{"d_model": 160, "norm_place": "pre", "positions": "rope", "bias": "none", "tie_embeddings": false, "init": "uniform", "init_std_up": 0.0455, "lr": 0.00812, "lr_mult_qkv": 0.5, "lr_head": 0.00537, "warmup_steps": 200, "seq_len": 256}
MLP neurons of a small language model. Each row is named by its layer, matrix (gate and up: input weights; down: output weights) and neuron, and shows model dimensions 16-143. Each number is 128 + 32 x the weight over its row's rms, rounded and kept within 0 to 255. Numbers have three digits each. A neuron's up and down rows have the sign that makes its largest values positive.
After each neuron's rows, "fires on" lists the tokens most often at its 100 highest values on Wikipedia text that the model never trained on.

L11.gate191:083099070140098175090047170188149119101148155138123095113071152173150142170098110165146072113102087102135172104084114134042134106093130169130110108063118108139083148175159183179085077159128141146188095144149120130120127108153155144096146132108166158164184141124119169193115100113133094118166129153126147185053115115136128115119145140118208130126123174125132071094140157082145142106152
L11.up191:152129112076133162055117140212128186151148143119152108132171134089089098133117076076217089117094117120144172190100154129085116096144138162080101150121101154116181081095123150134099128105107154174102102141163179117146100106076112095102134195118114177141151111123103110133136107118111075121047136163056116173110078118120102121189149157112113150146092118071101086225111060139089127119113
L11.down191:135156128114200151101107144128119082161131098118145132137142071130127163124133082225109119131125165134159093123094170127128090096201127094109142124105116109122177071137131126126102099085190130169175097088110163162122176084168179059105127137123073114130147050107080186108164104102142131136116047124126164089138145125181174126151145108052168112147119176111145185114124091101130157101125
fires on: " c", " C", " cr", "cl"

L5.gate311:135139162132132100087142104148170153184129125164085086124137098144148104162036125111151130124066088163101132024146115116127095125088085100128109142199143120109168130082049154121130110087145146144124129137128132177117100113171079161154137175169162166141143129144064073092110128157117121112110153152109112119114118185073129146167135083173129140142115136082140037083124125135198121156142
L5.up311:185091129107084101160144130171155136164199112160117195092168124155153093121136166121159146141141114173118114098106120136165153158159163155132184119117146163052108116147143092144114172047143131118151125113154110135164137096100162135139170138098153136159105142148099129126142122142135160124173131170100116094155109122075188085151129123101140023085132123130108179127129110157183138109150
L5.down311:160229143163120140083139147200163157154105188096185147091122170132091104125120093104161146129157128114119135061125095116056077153191128146110069107105137140144136123115148140139113160128074097136141106178151147110165163158179099086138128161095100111137141146148133117094159082066156096165115143177112146111114170088141139127142086118152109133149085132109110206124187084134077185167142
fires on: ",", " where", " that", " while", "E"

L8.gate23:119104144125158116151109066192165190184168102168172090126157173100126097199109123129185141110125157127083135097157115097183117108077126107154143169150108127119173090138077097154123197133089035133181078143165177139164103137158131184099152100168141118085159146142160157129135123151130125170118118113093155134132142068131194122086144127159145067134116108113148094143120141088092101201168
L8.up23:143193150147117130184144169230170076154118114217111143100156156134108159075116114054159118088158143102126118136120139102109113163131197147107160174146153121093115100118136153131097208139126118139165088188123108132086097152110054137104125125166116075137163137139081062110132127135148115146147131139143133156084129113108111163134109174125148084148126073094169133122126191079128167165142
L8.down23:105136087155163142126201107098155126048138147084136124107158158109125110121169107139089096141163152134141060149132111162092101147091101180114120081123170101123143130138139111075171116098189181111091225170100163140135176090091122181145096151134099155190089124153149121129163132107104115149134178146150185166132109174126144158138158121138157138131124157140172151158106105156187103075130
fires on: " the", "v", "ort", "and", "ir", "erg"

L6.gate79:108066106072127171117096120144096098162127158122164154141147112098100108124159126105089158147109129165147178112067173184131140184116096080150070118117186105103167186047117163096134124146161147081118110162093191093141118102111104122158110128097170114097102145081161146136165165154117101127119149146166172088115114118155127169175143139097064146105107204134133102123168123094083102049104
L6.up79:139090131109086101122112097111121077147137106077164237095191110142137110151204093096104091085179131126113149091094136140109161137127105074176167168154162092161118158127107105116118125127121084132115127129148144113172118084146136126135139118144108103128125132149169099137144222186169140108160187096123119094108131133122038129128164152083118130123115137150139087170140142104144148166116
L6.down79:076090092142111202109089143125166141127108122100100105069114157139103063145119103116126160121096146091151132076108106093173091075109091171070153156120139137032093083087147142182165130084088159148104112092120132117077151167082107116143139149096142130128144130125193148122121151091109085129151117134107111125132081128156145132066093078133107164119101133094126131095112226150131101158101
fires on: "it", "iss", "c", "om", "ot"

L10.gate172:167129135095078133137133108121097191116154064066123116142133124143119108090090132129105171241103076136115168097096110098074195189150095119094141099195131184106120162095108097120082144163150153136151108173114157114123137143187149119088098167119161151149189167156187122087163212125145120100133115106138143127124111109140126125041135152068125186095106105123122135096096093168098149132124
L10.up172:146117175121148195152109120091163152134157170144163136145120128147177139049120195110126199128137110093132152138105080089112086159123105101141169215060119201089128151157110146102071172130139146160133155126090126098072170109177105113110126096156121100076077125157139137159127148111151118131143207061171094109124157149130070093122109124097126127157121149088178079150085147128115132141137
L10.down172:147149205127108154155116106115166147129144133136122144119130150173081152150122128094082122167116077149101112139138165166148126078154143094118151111130092184142129168123104136095091117191161184129177153105133099119136153160166187136141115160143102099133107081134075118157093187085106130197141146151123105130113057152169103118049162149092059130162073149108132183117108084123064120123118
fires on: "le", "il", " album", "ol", "ie", "che"

L2.gate281:071104136112113100134184172151095116081153115129167066138191118090125124120109156053140131081148136103065066141145127130105089173169131094133148130087101126147149121165135116156107160077177093187100114130157168088115094088152116116126106159101109158138177160167122112215123154081100122104129168120130143102134174116094077092073122156128142215141148149138090156092099091085133180118140
L2.up281:075123156108113088088120115071174097137168094134160097165158076099147176100127093124093165070141124142102086154091178195114133078146169180107134163095190114084137111148091078165122159063108145139128113149119142142106112090151147128062102125180132131132121061139180130109156155184133171098134142115181195113101121158117167146104141167160158141151124112049189117155103126096108129133117
L2.down281:126109137174115130131112154150099095131096150202166091079140099139132172076130105202144158112142171080173098108099084132166115091084094126167157137110135160101204129126137137134128147162166077133093143059163124163147125134128092144173125130157143086117105123131150077111106107029190109165125174183098169145132214106109129134117176114141119150095153155093058109127081103087105128075115
fires on: "ed", "ch", "ay", "ister", "ap"

L9.gate193:186113131068153133086109156172185137110121097165166152102107128164149104198173124146146113133102128178208200147167130128091133127089116074136091102168152099148095084053178095109143132135152151141101126187121131133113116166169099129154134180156156172070120067111132133169121130181156146119143072084096088045114106133134145136181188106124117080130187143072170102081102133166128094075127
L9.up193:115149096196135157086089093107170179154134095153136097177098166098120093070129153149178073144137159089081127097128122160077122096145142122104157163095089160124118134095157188147146145100133109167098153087165168113057128079157150143102143202118154133197122147137137124108120091144156081131113146150168184195051159081124117127111128144079179100151057146127092105093150103177141147111132
L9.down193:113081175091112140132083148158101160116079153144098134113131117158116184109130035134153128151159170200153142113171145097108159113158104068088141103144075156140158131152105127127170117143203144149117101107088145111105183193142130087082173186156098153166090067142165104132093117149170152159126103122097121065145153160117132109200094149098164136126103138121145082151117088110126164173158
fires on: " C", "ifornia", " c", "i", "a", " the"

L9.gate99:150086162085142049108124175128178168128104084098169113124088134094159163140096121118140176187108176157151127046073146142156107138113203108124150182121131144143144101099093067144139079126120119167090135205137123137126085174100111160050129161141108090145144167126117102163156183209129096158121077137128129109122107173119132137047115125115146129087147120130153107100175124130084090135153
L9.up99:106155100110124117056116125092157130093147133099114184134105099086107109098140080120172180119141105153153141128167151183144040093128143198144157138114196112116087091160074148145164146069108139193119064113112113081120099160094108159106201147130081098130096115109187086107112104169202104120098080131139159077131157153171101135101177157146103121103136116151133102142124165120099204113126
L9.down99:109127121115136131085127090152123147146188125070118111114136169119179130149132125104152098135103104043111141134120076124115192089123146086108124133147141079150127173141167071131152094104172101124087150128090116098108097079156155172067129102188190125110096117144055110164149054116089100143147083152166114131100081072085154037167162139161142076056170131098143150118130138173132105112147
fires on: " F", "y", "ur", " H", " St"

L6.gate287:080116185177178122116151142124109148087205093147084101110122142072154100159173187097101144114077106195107146164133073154110162178103117117098124074116139142115141114103067117141162104138149109142185134097170162118154200127183106145122133117156140045128102148104165174102137105070163119150100108105108119115083155130159148145164154146133120150140175124091091142142112110167129106089141
L6.up287:044093169174147111175135118105095120166121173096140160120081137095108160131177147141112128129157167129146106152053080140178122082106159162117123090138143131098124147157124132098117182109122091175119142173149190160123152112222092149107136138117160172127140156180156139035131107136115109153110143143122186144090090114123088038143131150093136127147193126087114070127190142133101158120095
L6.down287:148140126138100138124164116145215183129133083147124084104067188078188133138127075160082154111122127116147123143162158154078141151149096142199142131145141132086141108146121161092128126146122115106130121139134095110169197140175086140072155119095103099155111148086159164097132121154188139133079128107143178176145077134078101130116133134144184206054117068137111118166140115131138159115103
fires on: "it", "t", "ig", "is", "end", "ay"

L10.gate47:154153114118141176048165106032093134109139091124107046057167115133142153138109160080148119101150082112157143076128157121098168142116120118159137164142106111130149101160171202077124165164154179103134063135130087121082074177177163156125153098124161198102089150134121037152106120091140111133185120165116075149158104133095153130118150106174127139060125155118087141141116134119106110136124
L10.up47:118146083176098124151136117126129119062198130107181143104155148176102203169157171108124171113133127098117077128109092135135174124141191104102105131163103168145182123160140138151146102142159074120030146102129100167126086137129159084111131143148120081077166139114089137086154086128167053091165080131137157112071168120088151158141058119072068141094185096154098170149159129138154156133094
L10.down47:160118116092135125163141118097138142131109172129132131087150138107150124179082098129118150177079091152146152195122101146160151127160209064157129144181081154103105128111098120155110181142087177120147121087127148148186183124173095158066086145099102130168170107086125156173165148182060174128143108096101133163172122112139158136147096079180121130125093150160080164109112158170131168120149
fires on: " tr", " re", " Tr", " Re", " gr", "re"

L11.gate87:142045125131138111173144141139151142136116100148113173181130138126067149078169121192159137181115136077140143144163160107116119103125110124165079171126116165108109136095167112120116103127160139104119112101095175087123087123104128168163174118140138092087086063136128058078128123172148139160150120087162136119136133164163181143144099129112113085107149161131143127074150153156176061116083
L11.up87:116111099138166125137140109096158169196136089187144148082137078184125168188095119156174090121163128082165127138127141104135168144088131103135113097105086100132107142174088176160087200086130083099141179083158136128152119091096137059193188118152196125127099136086161093126115124132126100107157154156122153139168098102130113140210158106169083130074111109087100158130101116113117113141183
L11.down87:111099118147111110169135112137105099150125106121148122165144106120167119184156097152158219169129137094127183153178151106140127134132180096139095085093136106140155129133100147199117141097141149113094171159078135185111134161093117142147113081109172123133091088092187099082115096055150127191158160169116081158132134111119120198062168157117114131129142114104117074147149194157143075107157
fires on: " g", " G"

L7.gate174:123151055111139144127095089115142168114122074139141139073084114106180158130113109101063140169179110078166120067130115123111132120131124044166049118143122216196151091116153131115128089125091102132169137118128147153129113129057076129105099150183143126085198129099106079119140091165075108146155109177102143131105091130125139195149125152192153112209153092149131127124154128150156083109173
L7.up174:089115050153094156125092033181138110157119089133163166114186169110146084088130118129120118059108158137145139098117128148211125093127036137146169174140120138140109134137161105139131166118178151132138155112154134099101169140185119131082085172114099119187139118137122155140124139119160167159108093111159120157110161103088114145110102046130120119154131108189196082160179168132138113129133
L7.down174:155120181222146068109149121073103156197128133113118126143104186100113127154122123089119151139120084072100121201082126146167156134155032171115146116114118143102155171148080061111059075117119186153165119084140148108195148128185131108120155103136168124112114120126130153182137110143080130118143103113172133113152164128113126118162140104168127179129147160156126095089135122114127233115094
fires on: "i", " of", "u", ",", "ar", "w"

L9.gate117:202083128133130117116120052104145147057149102156100139149157115154110134147149233146097111102109096148142121134120136104099144073117117123124144204141192111162124108111117131186098176130143094064177123144194159148115129131180144177167081148165143148126131123099117169119104129192144135163115157147163171120120109078203078137117123123080145123111124140143117133107125135154094068109150
L9.up117:154104158161182134150104106134170090132140147121124105141117149141148084192090110162114144105121187086123127147190158166166096155092140150146040137174140122108103083101160120154121113112081058150111089107126121073101092060123107157139112121111109125118151146171127079144127131118159122121116205076195138178124083162141187132116188145101108077110167067085133173114131072126106143120065
L9.down117:091114109124119150139150107063126155166104085122132157103058097176112092113126143139152061161095105135055108198094124155141114094077126114114123141124126069177091136136103138163148112148158120101151110177126197127139124121152125092107101149124109118131084111121131103053091123149076067104130151137130188126150169140126093175133118088109122138086099119114143171088195127145138144093079
fires on: " in", " under", " ab", "1", " In", " al"

L2.gate291:138105089140097128071110112172131064161101084165111089062078142120144121055127116064104149176173151109120164110106144150114153112137110096111100117199105108123095098140086131174141117085158106130111174116109142108141144125154153117063139109171120119092121121173061059116183107097109093163153137099101162120089183153130148174153175126095135142144104120078121203096142115095118108160111
L2.up291:179165140148127124161128120133060126151119110162185141100161150079133110109126142185116107137110231093093154090122065123098114114134101123167154105127133126206093095146107122157159098124168111158085098084076157141119161106099137116067155149166153143153140134124101146170177162145110136173136113160144118130136063130123161164121138105100083137169109121061118087140128112033077161127143
L2.down291:106127154151116098061069111186155077105126188163044111097069159140161150089145134129113081110079108118176098153078159098096095109113119075129100112148146091095127107080131188140083096106193081161165158160177156105124094165109144136153139137147128139124139193111080144134129143143062110155159128085149150137110134159164053095140139129074138173121137149154111093094145103124124135073130
fires on: " Con", "om", "on", "or"

L7.gate4:203077131130123183150143130174144123157190128139115108129067152133160190133120091151098118146129086118065157165126162116100121136177122123113161153192113189050121160094136143107166113176153117104127151143107171197165154125153071143132118158055131144163115116147133116107133154149108091143192148108183132133179132135081103058154099115117138079155135112197084121095145138120129202102139
L7.up4:170079140108138156134138171099164088133108136168093141104136106175114121058136141139125151111161173143129136112158171099163147088100162155141166163178121139061128100220157127106157160138158149167127161133106109122103105147099137177137126099108084167105128125166157075103127111160172131153216158153069181143119139167137136076180163142151122092080110178132102118131155165177111201174120
L7.down4:127129158123154105144106139138174160141131101092178127144139168090151134108108165134143175114127106173058130141134104107141118196043075193153077125104128108102096130109082112095087082229115128177073086117194138151155076200152081115112114120098111138137112158131185145156134126071134135120136141123161136185138141121097135159160141093160114127139161116064130133151067167123109083090198
fires on: " that", ",", "ing", " which", "t", "ough"

L13.gate299:130127152072194065186147154093165121133134137100168136139079147139187103141109100127146146137111115129149169137143198159134133184093123084184159124104109183122130145127188098147117085094159115156137155084148082103194087124136115141172174068156098100114137115114111130085159101125210077115123190187134110174128151196133117123182140147125161121104153119096129170041154110090125148084160
L13.up299:158138138156100088158121130139115154157137162160172105119117148080139132067081126124147176152172152136137111154160150161113071131080170181121125205126129189149148147099177136100108096108119180186080108136132133137114136068162218110148164152114159074119141074154151140116125159152130166125081093153070190167101118179145103133115090186126108142119137115115136133151141129097139123205197
L13.down299:126096105083133143099137190107121115186133105133138110121158154069091074121150092163158074105096118111165150070138138109142136129201148136131117099155140082092129161121113133102177159172155081162095111084161098126127076147135160118090144178129123107069174114181101098112140170127125122081090105110117081132119082113130114144089149093109085110112121124099088129166073189097095161057095
fires on: " st", " St", " –", " rest", "st"

L6.gate116:101144141182122111153112079092153127124134131184148147157097159110090134178173131098084097114075132194116043107147119114180132147155153132067100119157138121154135150108140064104117064147113102128102123113137177079151192076115125135106150113163121167136163115125105082092110157160085088138077107147137172143124090139160066090133101116180133171162153075180094174100100147138150150166145
L6.up116:050138142173096171091149127110089115133194146169096149191192122116132152189113113097127086192162109161171102110077125062148175171157127096134128077148140088130112136131153162086095142133091094156115118154170169142137141152100180155140170142103111161172159144131157106084112110136150143121080101139132117168186159119101077101071132145179132113149115187153108195185102093124103163136169
L6.down116:107097150138149163164103139120145100148086045175139133073083142123086166119156126177110073153146106108125134159143137136055124135144128123199104083119165163190118114087105123096144159131132123119123141139110067093102084149112156079075103148073139129087103153103144108176162184140126098145120167130097156117126121127106172146117125128066163142072114111129109080051144155160151166109169
fires on: "ar", "as", "it", "n", "f"

L13.gate68:169160128074182140140170107105138158149123092127085133135027136109150120121133142148186130106088205150155154109091115122160084150145158138149134166126118176161086126090126094191131063089108134132065145152126120145071201142161126132113091116144128172140119070175115151094088139193144162109069146091111138166107079153119148095106070180104162061108152102117124133118139135123142113135152
L13.up68:131148083160125127085143140122162104116128159151104117112151142124177215133094119101156124077163155074096075157145216150117130122080160129118145143065175122089131133120160143112167080214160088099040086182129098116114095138099140074085147145125083102139160112140094161134137135164174128201107159121149145131140157154149157173122120187144078072097107137080129134171122108123133112135117
L13.down68:147132101062100088120116141090108137168080120073120138136101198134085124115113180186094146151126041154155128075084099161132124140082193129110147085168115054103108112100141085116142149138109117107157174127196138117121151174124110112102103145098080114056142122079110084103118107146135153087147071161141076161091137138178127087152122116141185135142110138106131156103113113135178202074149
fires on: " St", "st", " st"

L7.gate11:127198157164159185112137186127105029089123077170169146165147103155104110130194116157182151172091088135125096087128110056157121139167119122103166191160121111170075089113090138117083073136106090169143161105195114151096117153120137116123103148163133189122158155191164191058139098162108136127121027123142151152076086119130112111075126137138122130156166115097135101130149143139127137146140
L7.up11:127134178163127121089137142130131094153144093119115160161126138111151153121131119150104131136070020100152142131179148139112123173109117128159149144181131079172105086114128163097100144113191080149138101097104145111118155139139181093207131107198144097110103161184145139062162174186131150135122086073142137109168132092121105150104123151134097166079136185107079138139117160215164087165117
L7.down11:192051142136144157141118101183122126120125159108112098084199136117069107125186123158146141127136091102077145200148183108165141156102108112169109113186090159148120149133129203095110150163087161143061171141105139122105149140115046068133122172089095151107156167101182118111142136095099116115131145146087128095104110139136122131151163097096143118200141139148118177163148102105116146112130
fires on: "le", "ac", "use", "af", "ame"

L9.gate207:121097094124122131088096114157106105104144141109180171045161132111149151160127100157111123068102092138128115134128162104108154168123148106150100137176123147101121169180152108113154075146105164119120070042095092143163152134149124150088129201150117117127146134166162062094130148092101173117167116140172095141180100069165064111126219125088143094120128101127083149141142132130098096057138
L9.up207:142127111145148098110087046096158121061122092089125164116157130165151148136121153128153133095108145079073105093080087143154090149143141133118180127087085140099061155171107093123120110120148130088204147098102145121080143149117149142141151154115171059172109117172132127141143103113108083121122088098092139183192142103126095098128121157075131033141152050118121059159142114155148155112095
L9.down207:136054087198156087129125132177128144140146138131089076116114113098134117225148107144164125097124135064143109158082110115103138119146082142125098136147134189118141128094131072079105111143123148147089134090120085084150140106130123154074184156130111079145111173149131147162122133076152142124144059088072117124133097101079183091134202091106069118157148075121090147110059130169117152105142
fires on: "i", "v", " of", "u", "igh"

L13.gate19:139132092110113158092107131117234162094120071176131136148124104122135195129161078122160095143063129135085084140138153139119128136124153136165110057108124126147098098115121146032152141147083138106094111169163114144086115130115103102147135086098182121134179189159153082170128162123157122105090157114146154165102151127180126135116104086094132153112162091133132106119161144066140102118106
L13.up19:109114109129153113127088199156144138061099071173148080112176092121173145115134105147126119183173138163082127073153139099144100136081129150124150144169150120120141109151096189104129158167071196111077129119107099163094157197151107164105133134148131121115136152107137120169115168090097095141155126108148059119127139141165145178186103091107149153115164078145128101150173157033158081179094
L13.down19:107110124114089132086119146179055123125175192134102062103134151100150161111087134133073106090122161172157131121136126120105175161141134111099160153131141141181135162120089121163105098167051135094090116163168167142155165081086141186137153061100147100056198149076118085158121145125146150130145203188108135104060146115107105117125107128111112090131174107195163118090105124110109164145152
fires on: " J", " G", " R", " T", " Dr"

L10.gate55:175182179074091103137152149091121115136110188069105161138119128146072156110124121076126093065099089124126177139102180081178146152075155144148146064111170173125057120191140114142084148120163207146093121153130179127120146125187132145113128172102186169046160158102139159138133169140140098116092140154117096078144118184142091106085126146102102136118110113166102160151131126124128196095091
L10.up55:114114138181146092133148072120136136140144121135108122106140026122117175063133127144064128151100088139124146110104130090204161146132140111094118128159197172053101125134123108118109114200177148090174081161109133122154121178123099101088084160116090126127121133108149192125145146156112127085128114148196134174228154103143113113124159166169117136131117100145052158178128185164140116107136
L10.down55:107147116077140201151046129092107148158159134177140143154152060102122171136118087146101148147108124137140086128158119147181145126137143124118155132103134148113090175140094135051171167101115155136123123164123111088108125144109109120093147122177089128110092153161150142171083110100141142121076138023148134184093079164123159162104094156070146159138130166142215127134121150128142066140079
fires on: "I", "it", "et", " them", " per", "ide"

L8.gate4:096112151136088101123175111183108118174149117071085112110102173147123144128083148092145162142109102188093121183138119114096171113121138086134104157087131130092188120135156114099117098097156096136098117165148100114132115123107085152102199231116150145099109193159205138070115167149190108102078162146123143139161151178161126091124097101106071116085195160160108153132053144096167131155149
L8.up4:098129065123116164089137116127166144121108134109148196115055100112134154110175124102145111113133090138136105072111138114135117121093142120110152103125100157139124157100085108098109098155137113103191178095137173150189130133199079161161136188165151162115155096136121138093153108061166162139142125060064149167074158160169154125098152137113126132113112115083169060139136162118116135128102
L8.down4:158088161172091110142070082131144153069062126100078107113148130147155118114152151119175210132140143147198166093147126158148103165137121106144106109052100139166139091077133137143125138177123094108164134122167086044104147098180168122114157064114095138221148101143130130106137120127112104066127150119079154156133125104131120144098132162083146179124103095120132136117146057168149057120113
fires on: "S", "m", "als", " |", "ass", "ver"

L6.gate136:135140170145143093159120129139142127111138107083206121184061120177099123165175127132098137162176104094079147127086144155155105181091146113194140172074104120113109177098084130135084130103139118141132150118187138123123146163200143096097143046138163120144107181120181138079117173158120108121099093122137197101089121138145136116136187156116088148090157092211152145105135150104074168169140
L6.up136:143152120180145159139120120129140142119134106135143151171107112139131158118078142138110095127128138097162134134108125119142130136118126086093077109090192108056111096142116162174058109103092020194131140139115129073120156128103146110123085132202174132139127143152159160086139179139095128174096166130147203154139142202148130066084109134061089182141141158149100140173134200131116081155151
L6.down136:136121150098085164135115175134117173128139099154084122073193152133077114135106085120107051115079111097140163137098089114137139094143130075185150121144126096132107149152103154130113135134155111166196114137060111069085182080177116135113131129121100157134089077118125184094157153073097163151125190119115189136189064093131107134099145170040123125087117107144155170097127116147151146127187
fires on: "it", "at", "le"

L6.gate301:100129167172106125156139158103137057138149120117099121199085130136121129147098068140163090113086093132167138107125104100139105154129115127159133143107124094140151127141192151141159166103155061119103146187103137064130094123067113134066131123156152138129166155157171193098104075159153120128149102118044173161162144082122104081170145123095144138068046181113098207139101125130141129121136
L6.up301:134150156142110098136137153103071090106127109130126094118168170090206154207167107098123124115132115163108115090109160113145126119115167133118150079157090100130167118104137182175118103168095101078113151225095150129075145103162142139170136150138120084103160115165161108102208115108112157126096122107070175118177163190153133128164157121101121115155207135134120122137092035165169198154174
L6.down301:102121174112089112143073140155145096133201166160105095133111093152113176145118097085141132115132155111113082107107041160065113116105108141099118136106131191194157125148173098139148164172144147161109120068159147130156080145081162128090170168173161179155171095138115148110150132066104177116140134186186114148139132189161103066099172164147111109130166109085110129080136149187145110115088
fires on: " was", "ire", "ail", "ree", "ross", "oot"

L13.gate117:079149103058103153128112170138082123173159153118158123177131191114153173086125154116131171144088146124146112103074057145175120119118119095115112116121122129080164124101144128153120038082160177089149138158143192150138133114142110143080108149129131093074159151126091151156074164132133100105126112172121032163152081168133141139109088193154122160121090122060130148142125110074153143196126
L13.up117:133185068093154092134120098105117146065122124122138166163141154123128077146112106134143085150082166167175127194136158080184151143054149033092105164107151100127123165110105136135149143167145093114141111199141118127139112179115155081115123164143121126070149089064108098096101158182129138119170154131132151127178112138159124159112068146123104077102146139143130136152100146136162105160131
L13.down117:110176128142138092131089125143074137075137115159180147156128147112115171165157187130154102145121108057152140105075124094115142107090203110087125093136142126142134152059188145099132164134090179157145071136199151056110096210145121146086096116134106167152098131072184124148101142127106144149111129110107068116096169144112117082113170118137109123148128093210149054087137146151109117078151
fires on: ".", "w", " cl", " St"

L7.gate249:165079153117165116180155086105132139090116096128048070143100136158121144129195065113113123111087128124148136131122138175080196121096172166143051111144140123179121115139106127100085091139121146073081143116091160141187102136126137203134152144131119130137113143120139152153101087131098128066143154130121103121182145193156118155122174127092112110169122106082110140129141141072130096102084
L7.up249:154124161152121097151146167112152193124093142145090123167112125177137141125130154134019091178089109110147155081045143170160108114113163141167144136133085103128126125048124096163123105161134132111097102149088131156182136111139123123182134110110111127133120145111158108132064136097101141064138081126165126145148144130190151115096137119161125115091126150149167106151091200090065131179071
L7.down249:050102133161140095124088099149127160125188125100072176092066187155120109178149085145181105153112137138143079154142151103133098171142145173138149095124145119134079099126157178113126132120116158173100163112085134154152150129075086188098085130096163131089169116156153159139103089155181152116157106130095150176103095135113124128170185130138171202141130123092143121133119113059114117118164
fires on: "ard", "op", "y", "ther", "ell", "er"

L11.gate230:152084070123119155143202079095111125162127140142099118120084112171092117105144140080093210141203065122139142184124094099168117159120175117148118146140123104116112153076109107147067135153146138079121087106101133121182140088133101112196119109111152158158129099127103086138102203174184123157117102113101116107170146114152159180144107145152133191107107109106089131121169087090166081152109
L11.up230:132174152095137137113151119109114111135181138182197129115130147092093152129172115198230171139142118128187132162114137140185112074143111153129187086061124101148128102140121127129168161173132129177162117058187135065070085109141185143164116080188124167133166112106133143142124083108089095114102091100075116157121081140133146125122157151146149148122079160162100125115118120165155119105135
L11.down230:080135124158083110188146103129160210125178128114119130152111125139157116159058148147133120072139135128177167146096142108045150114169062209092125107158167140175144146199075160138166136134121147195144090214107107120156120131165121129106147116115075132104122136089095164105124153093072171143137134147143168125132161164134106156114117130100119099137130130063112132113124084156137132094159
fires on: "r", "n", "g", " English", "hen"

L11.gate248:112104077100184146134115164166162107112178150119139065083050095130135177107142147151160115140091104138158184147160110152095053092102116120123104121118093117138173100081129166152182087082150160138129134164105156097106125131175139194122105121150196123122151101131107095104170138144197088162161132142171157193090113126040114109195144181099166112113115138125117110116171149143136136102106
L11.up248:157119129077148142072137135152099125166093121148125138159109148138126157136169135102131143172171167112152118120129114177136163097130173131076155126135068183128192062116087106143176115097165079167089118163171104179175136149112200138100182223150140086095140143146144158148118099138204085155085130082113134140164173126128162093131132112110131108143121140139141070064129079170132069139088
L11.down248:139074178103106123108091197172123135179123089117128167122121184146202096132152103148133077144179139121095133160106165065119120115224137119153145073103105113125122126188185136072132091157192151124131106102127126162130129083142121072122141150220074148144114106075169085151091149103149138151161167147152086088067157110131081169163127130128163095166149097143118180116097115145161132135166
fires on: " C", " h", "um", " c", " H", "e"

L8.gate124:044110134121089107170102127090168132131174142139162135066197139122132109148072144153144069106082076147171154136219164116061185108076122168106158092126133133092097188142119090112118108147139167133119173155101115089139164125164146137097101122094120151173099125140137078145157120205139135121128121076102079157139176155144166050138151170153156120098140114138058160130111110150069095118164
L8.up124:150107103150182111119145120143099131087182130134206168136125042121172171184129080203134092149132079128101131113134116049107113122118182142057110117143110107118104169119061077036118124124114102128163150166118148128148113140136101157136144155115119120166082123092140149097102102069137108101104120119107111158088161110138103111086112062170128133099149122167115184150100104183151145102148
L8.down124:159107144145115142099126128177106194105185141145101109122104186108088115132110079141139168087106126166128155146170051127127122185128206149144142095173105198093101107114062143049099108130114177160120100120169105160105135166134112119131139090093139102103174212196132143131140162162167125101145130128146140164118128099127166146123104154113164165107055064083141078133106130133141117055121
fires on: "un", " of", "im", "v", "f", " the"

L13.gate10:114145102120126117097154091087148157133094139115154168078135147135175168135104137141125123192154158160108160151068222087150128099055133119168113091084128166142129089099095127161205147125144127116145124110077176150152119109095104123133163108134126139098119169093170112166104198095135088180128146150161083088135139108126132161131126119092059097111114133083135145067155156066121052118136
L13.up10:161119096124092119167084168104149078128095117180169135127123179132101175108127189225141113156122181153115198121124211141143136108168161201134089122125102131131130104129125129150147168144109157162124119166151109136129118095110142102157150077055111159114132116108193128110145182146120131106106117159080066118170158072145093186194130106080138149114131157084084151092165077064143109150163
L13.down10:085047140139127126128069157122157128133095136137163111122102110082085116150198151098157128106086149107130211154091194059146175099076232113161144091135031119123139141135149141208145136109134094119157124128152169146103149072114112145177138127105121077121100109182097099153120086122108140132096105167143132123133125123106142120086103111155145137099153067146140129177104114139142086174127
fires on: " R", " G", " D", " s", " g"

L7.gate263:121115066140165137165181106174127142080107134126102124129091182115162090181150133116087201152057148180167153134129127124099142076066108132103153103177106065157197170097146154106120104122140163138079147159128109099125145103112121102085129154171134151097136196122101119154142102155149108093106148096112170137159132154134114154115062129113098183081136124148130098102108123149150156127117
L7.up263:133152118153157120112094115101154111150113103107166119164123095102112080219188071151131145155176126140103132091105120157164128099168113093167080115108133095142051148101109124112092088141138149103101166104120090108122136073143101143092183142167081109103116171131154098111133110166185155088118117163078115082077085136078113108173125190176143222109146166147137124138114157123157108170057
L7.down263:099126147118143144120112129139106094136152099124135108141118182119133139150156095172119142160098108127129093111091104143141102118067036102132155165143120114149183120115112090171120081127159119130076081171141110099085086144117113125099079169106076136132078156117152121102162113126100117191136160147160146119094082097150076159089175118136107150113118071136098182096141079177165126197138
fires on: "it", "if", "om", "c"